Weights of a small transformer language model.
Size: 12 layers, width 160, 2 heads of 64 (1 for keys and values), MLP 448 GeGLU, vocabulary 4096, 4.63M parameters.
Training: a variant of Muon for these matrices, 3798 steps.
MLP neurons of a small language model. Each row is named by its layer, matrix (gate and up: input weights; down: output weights) and neuron, and shows model dimensions 16-143. Each number is 500 + 50 x the weight over its row's rms, rounded and kept within 0 to 999. Numbers have three digits each. A neuron's up and down rows have the sign that makes its largest values positive.
After each neuron's rows, "fires before" lists the tokens most often just after its 100 highest values on Wikipedia text that the model never trained on; "fires on" lists the tokens most often at its 100 highest values on Wikipedia text that the model never trained on.

L9.gate213:487511537551498477505550460450574434419518478562587546510548488510488573486418461531521534490492513544561467430493494495484494494515650566526552524604524487458398609481513519489542493493437457492403516498390540497499466407449445389533421482524628497500447497465571534451547498496561494566531379522466542438512562441539498532565428518491564490523482463642508434555596517520494451462443
L9.up213:549483515580566505432514559506559514487520493428470536522527520431490545558458562489580502516415517427451536484551585466590465452415513552529562453471517526634544525489499505512571454432499489471514468456516441446536573402501486513552540565561399539505606514565497523433446478499565468449530488487480493514481420436535530474522431568513483414498515485455411483522575536513430455507518
L9.down213:473541535503487556476571531544485536459417529599550456485555514530480514532526431543448481599513507403590380441543501521482439608582538525487533519449431499511459525486571491482472509483535534475386505548485504434532526539432649387444462548521456538507484530473564538474524524551472539524461443528456494447421494453454409530467462401478450518534461548470495452518500432587510448437548
fires before: " |", "ime"
fires on: " ", " 19", "it"

L2.gate262:500484461529493469515475479475459619494579491515491464495533526500420555514491521521484482462489497456498500452523542493425516453524578561579462573500492458523518532471528483501445461511505424559534531455459554545517515408594453445571534504564506597565478416567538368497482505534482513509494595441503581446581483491476627460462535491517536486555519469495483543476412560510520347508534
L2.up262:468534424550536487526483594516415513524461500485520523531486490465511491430451532499582479439510569513567461476485427404508509529610579580535482526620537504454484549499443543410456520446467427550593534534408524466411496517432534477592468467521570456526608516466494472366441465463479481420456450410491600450520484463487524515504502491478445476497522492603529445413475479433491519425495
L2.down262:440499481529472517467630497529469560568556404516477475442526478629608475495522488492389533553513504474485542549485455485523468496446555520571544526562497449478417496562569509552527599456553479439439590500440530502489459557463501547452532456572514512494599451474480512513462477494538406449470536522471532475545387459477460541571539457544452471494435496515555594561562506571562528508557
fires before: " |", ".", "-", " (", "–"
fires on: "5", "6", "8", "78", "4"

L5.gate375:439497535504545579505535501504506532443474445493503564453503511484513425442483550408562402464546552437548491472482502471623552500487540518544486476502418515569562590518539489526536501412555534465488576421485571510484456420476466545523531575594507539436456409449509435510420508613542487580531516538457483517377431498497585410522426527469437475548394400483448515481531587489515451514454
L5.up375:550531516535522482496499466538483532400452537410517556546401510452438408543468490433522465459577474509465577447537453635583578490511655542530515533530499537518528483460488496484571540570478495496420561466480497455499449411531521502464514607521537578495454495466417501488462442477435438550593518579473488549506499497491559336518458515459409531364504497460482565383544516526542477530452
L5.down375:608439455479471439536467497493578452452562464548581521403433449605541440589401426548497503536513520490380474543553428520539440579474410464540541584533457397594496555563531605481468539531483563468515474512434495467550530591524525465530539406540473531499556402469512542450476493519492444528449478480477531398469539486524498503525524473474468526488487418455587528458531516459410494423495
fires before: " |", ".", " /"
fires on: " DF", " 19", "19", " Apps", " —", " 14"

L4.gate256:410437492490560430448481477428475498583464504426466471548489471486508564541453409490468605569504460557542562550502476422528379463474532515476528523542517536516601467467620413521453444537430487504590479519538452461536502448551517563636545524635508513527499523503520457480509447459471506448471593565541506582652481446554473547552510464531514419455563565545524502522502434457486535461501
L4.up256:446466513417529474515559543467446521494558495466416436471517523444536463507486502406469443498562439551457523457558544412609443461534553497493439475587538592547578572458552480523418416417572515565486574468491460535520471560526516482520586492486455535578524477458523506566402538512519569492508482459452490453596492551532579520520504520459478562492577472512465424542502516368502450423505
L4.down256:518556449546408490559543463515543544548480540493427565518499520467423461460573519596526553464478501585448517497529479489389454456489541519456533520504472491480553401495560450595512492524518548526486504501565533379537471449519590591581498437582487442386565534481495503473564474491496494497447462516585478508532404454571387548513528517576625516510425554464535553542506508463438498444536
fires before: "-", "\n", "|", "SA"
fires on: "\n"

L5.gate79:551431538489497502580554419566548472452500529513509516431589617439494460443533487549527540584516553432529432454465426521462577538531566439594552517435535578460490556471487469620586466546466503507535533535488580508507540574526553498450504447461457508549447554503443532554497617565438559462434503542501488500476543524476508547482516446466501506570530477488469425458496476525421511585559
L5.up79:564459492477578577506500530484439551535579550403478460503515483504612403430504541520502521479519464506467430553450561481440441513457459537528466525529435593502515532540628492577552467551398438470517565555496508523501506459475528471496518479489533524505545527459456520504569600511410537401560552458656545492564565477562562565484458515464507456532520446542490460430445423596476446555543
L5.down79:545499554606500534530437464468472467499593462496606452575518387544517518593470528482612483484498467574462499417570592492555451485578467510573511549451477552602528595554515468430495448464461461550473506503519470511516494548529397463521507468469504516487549521457520446488506473456467446450510525471373503585581493538384577458438506486439533540511475552522493519483615483414509489472488
fires before: "\n"
fires on: "===", " ===", "==", "===="

L4.gate384:607555526517539485410371507508532453530526552494480470482438591439501478478495425492597579593477492547416471516475591466517495439539504538571457502495566567541535559510493520492547454571473488501554495511505485480545477503467527492624555481579521388547437469521461549448609571570429481583538515493488536521499494474532537560498535492416559483440512453441488467441476519479455440516537
L4.up384:495445525456508492553475506403463499370537488498390560561484470368549417499461476403563608474556475485489527499528566508432528579453389517540499405556425413560520515547590533478478439468451464557463482512538476458554452480583522491450521486499483527525506444490573476533435428424529554559485566537559507510573596498516582557569462510492557544489503523510550529544516519531536477486434
L4.down384:544528457489470522454531433413525488457541466589486527512526473446581405531586440496420591444469500446436513611518483473585435532579527475554457513460523508537463571559578519591509408520379564529589460457475487460491422510512609479560532536494539467516515521460478481458469479443466580428456558512514538474534512463584509531461381534526508530489559546479554456530485530475533542428480
fires before: "\n", "-", "|"
fires on: "\n"

L4.gate218:521400577564547496486503492560570385531482558490598591524397480644474499532546469485448571528424536491554597371508501480430441524524505439536519478505531562532499493487532535515526522516447401539568511590520538536553446483497488458571516418496445444503464530469499471497537430432521558483524443493483509515456577551395502508511436536487464499548518546462369524476485580529484456444476
L4.up218:552433548525490448507474481535440571438548480512696491459469531521502598531527473503593584583494471408482384527528445543464580528501488467564433473499526427455493529482554507496523473515474505551563469544539593515480560560506645530525522452433497529466558580486489472586507475501486483450551481507469484507441500481537482397477463443503480481582438506530426478503474466446556494492564
L4.down218:492563488514535570506506481501513443593399494506344571498597467410515443502451502524415513479490467600498518468440490471530485487535515518448542503462435500519465499571494535551456504424569518430374511546530412506520429470563431478435406469549450502517481462592548573474450477466513507485472507465597527495605519521429468623585555524551560540481510536444550550505472513541473529559460
fires before: "\n", " |"
fires on: "==", " ==", "ak"

L7.gate147:531518469469505434617387501513491464509552502506563496390436496433582553502428550518558517481483501604524533513521526497436549501546498462468465462583518466466474601505467452577524494389440397484528600462541552518561448414499468529459569494420486552505497431533486472502539510417553554564458496475560541474487477561468420557476546487546540516552522514497540484459501441490506522626453
L7.up147:533495534449432500546430463462536476524546459474506511569573544587407559425417477506539491485433537510478493430434451552554491506448454507497552522481491541571436511491461587538449568467479440503467493509517463608449440554518493489457424532450426499513438516487492529526492438503452485581532530448467501490446531469497530490473533439520645472554462537556536386443380519662528498590550
L7.down147:518467520563440506413534513554492506468477480543469491595529417483568497472448506519588480454510454490456439566555541535560467496542499419499542554544490436442605475503516489576476434511408508457502502414590446436459512582540446577488474519481561512412558398505597552418512536453593442454558502567454578510521510485576457428457532541437540535497491571442463458563487538489487494504397
fires before: "\n", "^{", ")", "%"
fires on: "==", " km", " mi", " =="

L2.gate399:452512576580450483499491502537505503432515553456565439379511483452517487513588512555476524514508482619484460593453469449499506481455561450519471522489606543499490374524580553513604454447507452553421546443403511525429465457492413463612569499534455507392484484562494496458532489451482500484455526557456457412515463457525473653390553478488513515507503506516466431509569513477529500491530
L2.up399:425555533543530494521395461527531398490547521467401479495528558481476543457496536463591427553477460436568575553491473507484494473542578440519509538571550574554510428451554435501534519483554512458403492488433512436472489448513403494582574524515611574477411530420492484479476398517447505448518486555553503515425447452474450524475524470512448484562573540614462490508489376536432477474607
L2.down399:513390428402540582495414467533496493436480394523523455585471525416510474431496445463536503527509554479488545424440474498437462541568496461380555410477453435558518517578474434512526492420560549540483476543464572504446509556513498500512408532596390583522519538530532464498502439487506464557489434436432603487424454485482506500446494506458556581501494518477426454527600480459479546442543
fires before: "===", "==", "|", "=", "T"
fires on: "\n", "==", "==="

L7.gate35:419433433553391626512551617532530451544475471521496472448477479582468475524482413496508518468451538515519481492442383526499559485481516373531463464494519581441442554506501531501535596511459534570526453453527543527481547409495461504491559464444635510493520575508437517597468413516502494506522444475468459532433541448442447494404614595526472546522460448507530551564541558382549492555479
L7.up35:474512431518431459463431450513546429504449488434553384505491525590457506534486502520602557483494443559584613503505465529524518515457427437501513522502579482563471503506490496508486536438607515551544467495459495526418514593498519554611503540532476568566544529483477392659550539443533476518557454446510550561531452558526456545446550518470530529499570404496445510532450540491469592507531
L7.down35:504430493414456532531588533477534460445533464531469484422491484485476540480477517571540443394537571464437518463551593437461574578513515441450533510443484412481465469494419485427569505547533590520537512450499566554507450526446436486436515516516483551599523483437558519570472480459447514510432536453511503435459508405558456486448528480415546494503522513455439563645476573571403503501442
fires before: "=", "S", "P", "Career"
fires on: "\n", ".", "=="

L5.gate349:591446612444582488394539594459485512450456585529405583456500453557506453527485514457520491516513459449462560528530476504521448518616531534552496542449491515509515496527532552434490539524546473521578503441530566495557470469473533512458531516542474454506487441457463484487441575413466567483520591526427552588607389564445508539547492471455501619470496529572452448540525539579532530580499
L5.up349:485463552539483526572460543541505473443534470478474472453561576570529509546480445567575496488428533537412562524537496464536485542458564507563501491485377443546478572415557475551529428563450508450485441433491486466491509566596504557497473375516385544470421519510399443434568597575454511430510548494478509539577507530457487442501528419477535466489493443557473511494464547520556441424462
L5.down349:545490499428475514493550409407422458551435515504512573511488523401524360492486542509588589573564464504528533439484546506459466579538415488565562506490551476491481499431478523491431487532556513615624510476549471502504495506485481432515565493574503444464587511455478483515444437500468534476470509392511550447537411442450480453603489553554579519539553581432473481605570484480552508591452
fires before: "\n", "-", "|"
fires on: "\n", ":", "."

L5.gate402:498538518469503487447601536417448458628491541497513358483447491460426526489481447610534481560517548483512542444548504518447475516564447571516539371524383467553492386555460472539520464500425527511506494458454598443542434561460506366447599530537440490453543496552509452489580467482395528588500537541477452494546463525536572561556429553454527501484528527542492502467484524443606491456414
L5.up402:527473569417462568479549503537500486501595468570519556589570586487477527484442458568452518501530499510529546528492530482380443546514407508520501389426456484507542529527556493484528454528467437600547440484471484443539533444425468440452510444508551465449462506501496491549570549506501549479461531510519486440632430378533655551545474558478456525465522562566398585526595498525513544472495
L5.down402:544484472536478512449505426517479598505513579588534508546486437433573538599503452528592451526453471584451552502543457442590500436482511511544498520550516437426444517561496503493546501441464528477510433428479489484441422501588652492469435505525555563490435469464420499460502408433460497460469566531455499507520546460484520535473576520442531495428555559419504540506557491480486419475395
fires before: "\n", "=="
fires on: "\n"

L9.gate356:549408534474492484452419515449462521458492501430483562492521528589515501501537481475485563485526484430454452513506545535536399424493466580631534594557465598589529543487580498500484483489477470545582474498532496495433458478537466434571517388502537520616449525534499479499500399429486578477509476504541428460530511487415544539438566561487558537486384499490479426508520479454520502556459
L9.up356:413465467444508485421453558553508441441432528565410481521411542433554517568516507509429576476479512582484456498468581551437446462480483430616558396566491616482473544504525480471486439531588473523531476408620483618447460480465512509555522446394521506559514513533492518453496496463458562435569516441410541553495519444515497510503528557512540446468544499514493476498558513546352498381459
L9.down356:521465494399487410527516432449501570432527474445450434487462521645460495558527525438525508460492490582540500445471497558456529522473511499572504564499484551565552487443560480501389456672514504477532506487524515447477507444454567468581395481590476477464479554450478523537471507551441592507545533619487541526612532466521545436455527442369533531498596453457531463479524480491543483453487
fires before: "-", "\n"
fires on: "\n", " pre"

L9.gate225:550555557434433502472495488534440502503495476667435477458496566471505434426436503532530490538479541449465485468519589487448419527539508545593542473487531604480539577454586511516507523520493453470514515472464537555462555456492588408578503471477470529520474473440430458444509553385564443462494568411522563561606489461549531579494571607465502540423461477540539443453446512446400476465531
L9.up225:500573548520499504485492488528505510527507430525442487451437513485582534455553573508528570465550509545475447513485485380612526493609543473534462501511502593495517531478501553535502457495364439515495444441495407582510447490483541491506601504451535548506477549544497385467505502510332474527554542505555602455536475498479457549489599503594566399505482482558535432488493389499527418474590
L9.down225:488452454515483478360468560473513552481561508479513615557384484461527541506419443543475430499533519461472470480497514534475505426518507623610544465470523573535519557471503535514486555457497547557558512531549506485470453476477580467397520526534451384558556451505477531508450490494579498516470527436615539555539399429442544466461551529453654481474465512465431423551562526505501555542472
fires before: "|", "\n"
fires on: "\n"

L5.gate175:548540554549460475600564469501521393603470419481450466490509541543405499531467565478535548455515580540517556487424546523506473514425591449544540474489548506455465573464534432495464507417498491529607535484438408495513444486570467561554404531435520488487467594527510463514418463531505485441533512506498492391529593509521494591485574491500441556549424467540377551529540467524555575482586
L5.up175:571545469508504539546450560655451580443449517546457442504515556490489477456403493567524497564413517514568476466440540517530535566509540464511494455416527440550453474544479489442468455417514560491453430493569491628552511516504439524442475484470465493481597580481494533563507428557428415541466524513439475430556486460494490580466499479467469542447465528558565560513434543497527417512494
L5.down175:449483561473541436520439535559504495519515542445523544543495532546599542551517549456467407515499496558451512451454444476465545540572479458535446497467512547565440476519475504505588617475561610538406298494488503494519523558511528486531521435484399555464512431509429498593512424493508517487478521471562583548587440449409514400523572501487403599417433521438541456536508492478462528481475
fires before: "-", "\n", "=", "A", " Japanese"
fires on: "\n", "),", ":"

L2.gate355:458564447458610462460590462515483464500462596458468436515504560432476517568482493487535527489504509485445579471535476557443495415526538527555520560465595584510548522493513472448480532440495465573461579387475528492514498403470478440491640530455522497562483405497483494379446528475500550551365554545481507497647474540506446564475451485543550498488545530475495497424469532437484497519466
L2.up355:519523551545542416517488515538460423560570527454504518517406502508376525521456470532470490472528578510440533619455498491484515492492522584511553442485559478509536494539516526478539425461577499454547542409490552502478504530544542403503554510575497538510420434446466515430531518469609593473441511459497621439563441570523508498551486430599566374411431499554512474527462557480500411473573
L2.down355:464434454537473451542441552461395534538453508525501534592423564493459501541417446454369453537519528538484478514484505500467414503436547631483508509441577657511519567578442517632511494505420500491556545446455545537480486424545537447503490506594511620507436471478562419475553463494457442498539493518547442458549534498539497590545527462445487483476512509480488510502516512518430457500499
fires before: "-", "===", "|", "\n", "The"
fires on: "\n", "78", "ograph"

L2.gate187:510509516562437479477586571515479498425527577433513492485468519548562514485519462463528525516558490476512434573476453563527508504491441554610501528528454504470467508459506539484505502525402479548565617492500520502418481541563487443454482434680460493555560555575496552578571488531461530377602497516451506458549519407538524532407481439470471584474507479580435470409450607501548544456491
L2.up187:516488481508503418501468443417528509543492580577544475520474518503493517493482504565508451553500516513506592436477480435489507477531493458464516422476377393468492451479600559529476421584546490432459369438497513546573520454473574537456512564435486525474416487546552533428425601482498466560411551459570507483543599417379500521594488533442564539428540471446436526479426565511468445458549
L2.down187:551566571504524535483535576463435501541533489486458561534551516396592525470405483489543555593535577482480390531486498458451530467451492512548554522442567530470461517523485543486460500571480524499439507517481378406491479615538485458529503511516464508450522440579416491531477444488495464456442471479500439613538478488508467459507460535473576500508503511586521474484513561387601585420524
fires before: "\n", " The", " In", " It"
fires on: "."

L9.gate42:534486477429576503512491501551525490413511443534485535477582576408449534396461490508582500462490533492444460516512479523381507480558508466470473397463519532486561501485467455497455379415519539477579532518533509458448506459442456442523553523519462615437369507545396333551561512467415438556514543484416475465418480454559489531555479470429471527447471465492494420504507510458602497500566
L9.up42:573607510500568411474471479543417507443544386474464541603518565501574484428490501572556526445522476545510516515468476413494544527538495510508519394499518567548492525545498407469511477517529553624618450484516539488527468405554451490492547530579613472408481524527512461442498567437533528538533573481573573485472415470528532486563491514463444473368479482495504472438502543492617492391447
L9.down42:521541484552491520517458415575507500478542486566535492499487496442571545442579524458548512506466483524404542504582444560512415434603465506548519451458481445532526572484539606601463428454449518596572466480495550467462568472564709475476555461454457517516413454442447478509526408495366495491544525557475472544471467457549522551426517527452576517558497469521449552470513568477486498420494
fires before: "|"
fires on: "\n"

L9.gate390:511600607493434511526459510461444419486477465451538497497534579549520499497431491587461495523569466494503488518490452524601505495524509410532586490456441385437493525429459520543505529403449508484448500562550464485575442538382607523509467500400480480510472485517455495501480538478439608637498568419616479526564469472496524471516492510594458507534463523585545579503430519469470521549517
L9.up390:508497547487522551561432464522480441551471581485574458540506499483535479501486597488553413495492536519469467468521503542495533394448486553516507492609530316558579510499419516567513530530436574502525480478450499468533461464472549482537513535465585464497520565458489457490445558464466539535613585452425558502560437509505462541507555388532440600503531499478453543493521579475443534529513
L9.down390:548511463561451482526512567523477496513555545513544571480479527469548468483567404575468551560493538458559500496465422502560530483501508482488588534517443175420480523500449483543504526428444537582426495551499469444468490534515539487489448485449532501379498497461522477512452519520482549499427466397546508463517467562454500520630518510482573520552461481536495484484446495500460547575487
fires before: "\n", " ", " 2"
fires on: " |"

L7.gate123:461499430570465528448542551505490437434421588493474493555508562478477556505442449474454547471484524468557603453469514453424521521418486459509470516493492483534546472523481432506483565516448451560521554474482571469593495456506425445495459462553570553537519536504446500541590436493492477593552516481724518475497509476486401567587484548507428582516456474524506438451490578465410517565433
L7.up123:499490493583520561538463555461459394399516566500548476482492559409496557507401562423427516559535610375476499494452506484420537535509577492553531477449580496572551547487477499421500453547548469614500545545438542502546530574576453480500477434502518504448532546484456573482461541496553482567594431498658536555473510496501406487579466544512495558520414454532524450488474544463474564506448
L7.down123:476501503589494523413501476469500508515503567445499603583531654541377485463474442537461569469561533544625690522492448471570491467439545490546508528533409502566545577424502475557567539463483505443518517437554541492552447465474432502459506491519532573485448510546469457427575566550489440515552536491703469529506496484486483542484478509506495571470560464532491450452463575486458515504521
fires before: "\n", " The"
fires on: ".", "\"", ".\"", ")."

L9.gate11:460597503423541536511499514513536548516532496383509442496506511491559451468509421597598508412488453505537497582436556351516548516621366569546486499537473582495478570389462544543511534500477546490511466488506439525526515424446441478544513500508485558404361519561536393483512554517461523550527531546596580563540456485488542428518495474535560478426421442520531479493524577507529493510543
L9.up11:558578370431426472550459484493466593541469527484440477530454505481491508587459403550517588523504432492528516530530517514496528550515426521455459524468498516488519521464573469398386470578473441533511506474522531537570546498567510513584593485519542545507507382464529496496424571408551452449609588577555474478488502471491454526469554511451469432455551515530535490580404488467513479536467
L9.down11:572598453391509487448520473447520569508403488500455536479564545469509583555477522476494462467510539467531595564466440428416524473614436479528506461459472495544482570433531537466467601583420577498509465546457509513473513496470446466527464456436510492461462525466577504594470414522502612459496522476516519441512539422592516426448431490522520484431457538484429354504526464533519511507527
fires before: "|", "\n", "|---|---|---|---", "|---|---|---|---|---|---|"
fires on: "\n"

L5.gate140:425463463400414590498546511508538473560446520431475495554482554488419485471535518556558492527391512532491541518479577463425543495391506537551485417507479500494535504520476498578504548372423559522481504460507482495614500556549440547473472493487465573483524507420524665447507493506477525462363540527464476506430486438420491426506498531551516499500475546518478541520559507574521442530471
L5.up140:471460491420441472524491540492520421484522466541442483606606607481505503546489620532498498433497509568564537486481573512458523562482512390533491486527478482577525522417512453471557462573504494427538515498404515494544563508505480511471520455496489575446425473542495519458479532429527434527447476513497611454501575452480529511453584483522509547435450520500471570520558391500500464519551
L5.down140:530485536494416507493502478528591510532497563550458611549596426433430452485447477571376468521379490577491535514511504439414581506491474505634553374435508440461526488578520465565574561553473534538515453455581516491499498458510461525520547459365468569536527492442433513542472510508506471533410533519488571546509502563495547460541487531492537580587479491441509430385493550512466472515499
fires before: "\n", "born", " Japanese", " J"
fires on: " =", "),", " (", ","

L2.gate304:478460473528459513425467593543469587541487639548518437575553496428617583485529420536522495417470486457428462432420480404500431512510547557480437446504514569599602480532437547542569461473524511478505468398523488505564473541574549406484498518447470528565409496506434471483446528585441502464437478518480508489481421538529508527415383496485568497522518498506536521572577503476498533546543
L2.up304:418528447535525520482493533511554417535405537440559537553416557444514518541459546499458526488446533565448477463473477514561460503444471540552566522470440503515464446506507539575476517470504416539542498358551522485529490557552497517570497600512536477533446601552527532405441554516570458496490460500515515455439516476474435558576474505552566437435449489448490509513563418523507512468513
L2.down304:504523544547541568478519489465486524543542500418347508509512457484581429548582479484486463467560464451573506630505460475386479478450559444564557514589542556498443492517512569506488467528459509545540492477469489588444455483465509620465517467571550475550565487465541569569661497526482512436518571424511495526543505509534514507528582505463500591476594484611479538530417515514449489462482
fires before: "-", "\n", " for"
fires on: "\n", "ome", "and", "ation"

L9.gate410:534546577538487568457379581477495439453541490516577547498430559520545567567392535463553531502584477497496527482565431439438497449448487436522572483472490370531509487545463544562519425444352485603536534488536471512494415463527413509510495458457521500390456547472473579488477498548472521511438537493532548444525421618395555541552476485514424547466506520480461521513455511458525525496548
L9.up410:490485523560523496552467480504469520481478559477451507520509522568434519503482624594499509513536496470586426484467513512493465454465507548525404439522473359543469502462576521496500497524601543486540528518523459516571525503464502581574479404449447494582481541542512450602486522540515499627547495485526531542462426473452463535513493526495549506508561522594503579446507543522503597487493
L9.down410:568505502501505533464543488489558478489492519469580463490469602498588555495561562471389522459556488543522486466518442481489470540540447485537484453464618208450513569503555576513559498463463546465405431475567441464430524511411434520459515545527433460551603519495494438520487541511403578494556489522538517542466509489547486527453436464445525473590484512563538552497502454463498546529523
fires before: "\n", " "
fires on: " |"

L5.gate395:459514518453473553608509480525461479483488433474602550539505479491498438462415537563506605549489510456439463563461483504491493501547439480600501503424422518548485513576486479597414507491539411431401492453457539425469513555495497390504533472496507486519571508562460482472486468517472559529503573531492412460529445548499521496556503501427556562456537439586512354479541569437485511503508
L5.up395:528529506509534508448587504470513525561451580516477540503573511423497507472453499488614512490477506479509600567471570445439534567442498579525511474589472452490430541479541572605520502435458588624507570510600584562428498547541480406454509479515534548548543563404491555440510567519526537420457494500423547549495445452446566513507537553524555561468496488504531538469505572420502401542484
L5.down395:471527488419530454608490481483513522490540390458552589490402550511461471541455477509545523555511570438466562571518473483487455567607546495543411530507477396489489485575519505501453479442480443409470512487433506468525433471467456436578443534573513560501515523493375473503542347521441605465495462502496458448469420511496463532528541502417523610534567433530546424553487515437526567505527
fires before: "\n", " He", " The", " he", " the"
fires on: ".", ","

L9.gate109:446523556464429489473431473451469545543485501478437495503505510600651470545568527535469552462435418525481463534446480415556461510434535535453473538460537537542577576491527388529510494421507539502483421369453558524583526500491512530505498537532416538461546508579520443615479500433412482456450496503479605516580479428486520554439511525498429541488506403453539451496582481514454466464591
L9.up109:486503550545496531428519448495501440513515482507511533479516520401469556469460499528507391541429487455552492488481564519599472429522479551513419519505456586452503539503529434459483467457527489403523549530409554527493417444363541541507491462564436477505418554478441491557517381506453518502592547518510551494538491426579520485567479526458564476481501491532540446497504544423630531468496
L9.down109:384587530614511576533513455477533430525613439493465517517467614500419481419468487470525571488426528459379549486463466480548573519385525501492471533515559551439617531574594418451497542551561526509476450402570527554535502491584508508507393541522596481495459502512540478479522449419488505456451529592446515431511441493459541519489514510466485433532502548400491557506552556476458534524583
fires before: "-", "|", "\n"
fires on: "\n"

L7.gate16:494440435450486415482576490548429391511512533531586518559518506530469549582464446511559556490425537490504534561508487496487524521471521448541540462656507600465462526473503586468551495389443589536454522463516505392515549523506491474452500539407469518467493528532493523517487441550421557483441505579468451487540419478500549529564585482546540542516547440503448412440453526491510544517403
L7.up16:490494471567602402433503541623397524420501494566462483511466626492522524497502526445529510496505448513497556561493508512525526434521450459573583506554415441485479559493509528487446426438567519547545517431453536465465465597524411469481511507512475394434482555476497448415498515640529473467567528547447454546513523498412497553553473598513517512499462479514445445503461507447516536482442
L7.down16:494442516472506451408492542478445480511438532562561495533400519545495572632489445505490569560497521476511529591574540538507527545532505532571411480556532419543475486478542571491494477550552451505506488443482520505545522555487588518595481514651506470463516507410456457426491446564373499488520505486484525462531490487455568545597485465381575580494543429501512464482527484523586613477520
fires before: "\n", "The", "-", "In", "M"
fires on: "\n"

L7.gate396:492468563535473508440544510557477462351490582484492460424481519521586495455514491478630524493597564491495426493601516474527579394507479473477468526486607507482386512406571520601515552529514437524522502533532557497528530500567461485511613491547424535528452508414455502486554453582514515481528546522483547445532551370587494449436487490478529608556519483527492498520523489571525550518489
L7.up396:485372521569458574517523486568445498509535474563534508495470566508415450515467503527450544494441514460508486573490459522444533506503502496524400531563536467441473470470508537512524405488462398453504435420494485501551525428579518572476589443467543452467426551583411594434506469467480550559541561386510550445523589471566531469503478552453448515383484385509496440523443506502465592571451
L7.down396:527458395409407518472527504495436560590519433488553537565458511478569500497499444594446556450445613488494483510532596516561458485539461528619419542422402422443547539456509480523445436434491413523550536444537569460512485577500507574569464482476465563482548495503506524424568476577477446492619420543510446462506512446506517442475554447416564494490525477532503435455548518530439563469519
fires before: "-", "\n"
fires on: "\n", ".", "=="

L9.gate210:503468503494370575524462516484539647505461472472477502528517541414499355486492500458527618513497527501517511424470604513468503502551551547556531484565521567530429519477544507494515495506447509491510490505472514415533421551535460496557508560461496447499536380539616430471436599472540526468440548526478523493610563483374549537408524549476533532499600508471553504530372508430531529478540
L9.up210:570504539377519520492425528467508518491535416513446563465522504448536513568447567506570571469455496441486441369421433483481598484571519563526468401511483523494471554492518540523467451537480617522485528444489515477487498510546489427511521514512441476523539501503549425534545515512505447488422554568525499543631500521501548593537567539506537469538506538463562550389459594537461606479491
L9.down210:539559489404579530494512506567522472461493589488503513469479521564439500393541412499541561425504528577399549487492491588494516516491374539474542476544549464520478412500505478476532570490528499547511531513612526520484457573502519397439505523379602608534419525579465468466507451518488484536446523488460426452473476521522448463418492511519544444510583469424494445462594526548442562460451
fires before: "|", "-", "\n", "it"
fires on: "\n", " was", " un", " Un"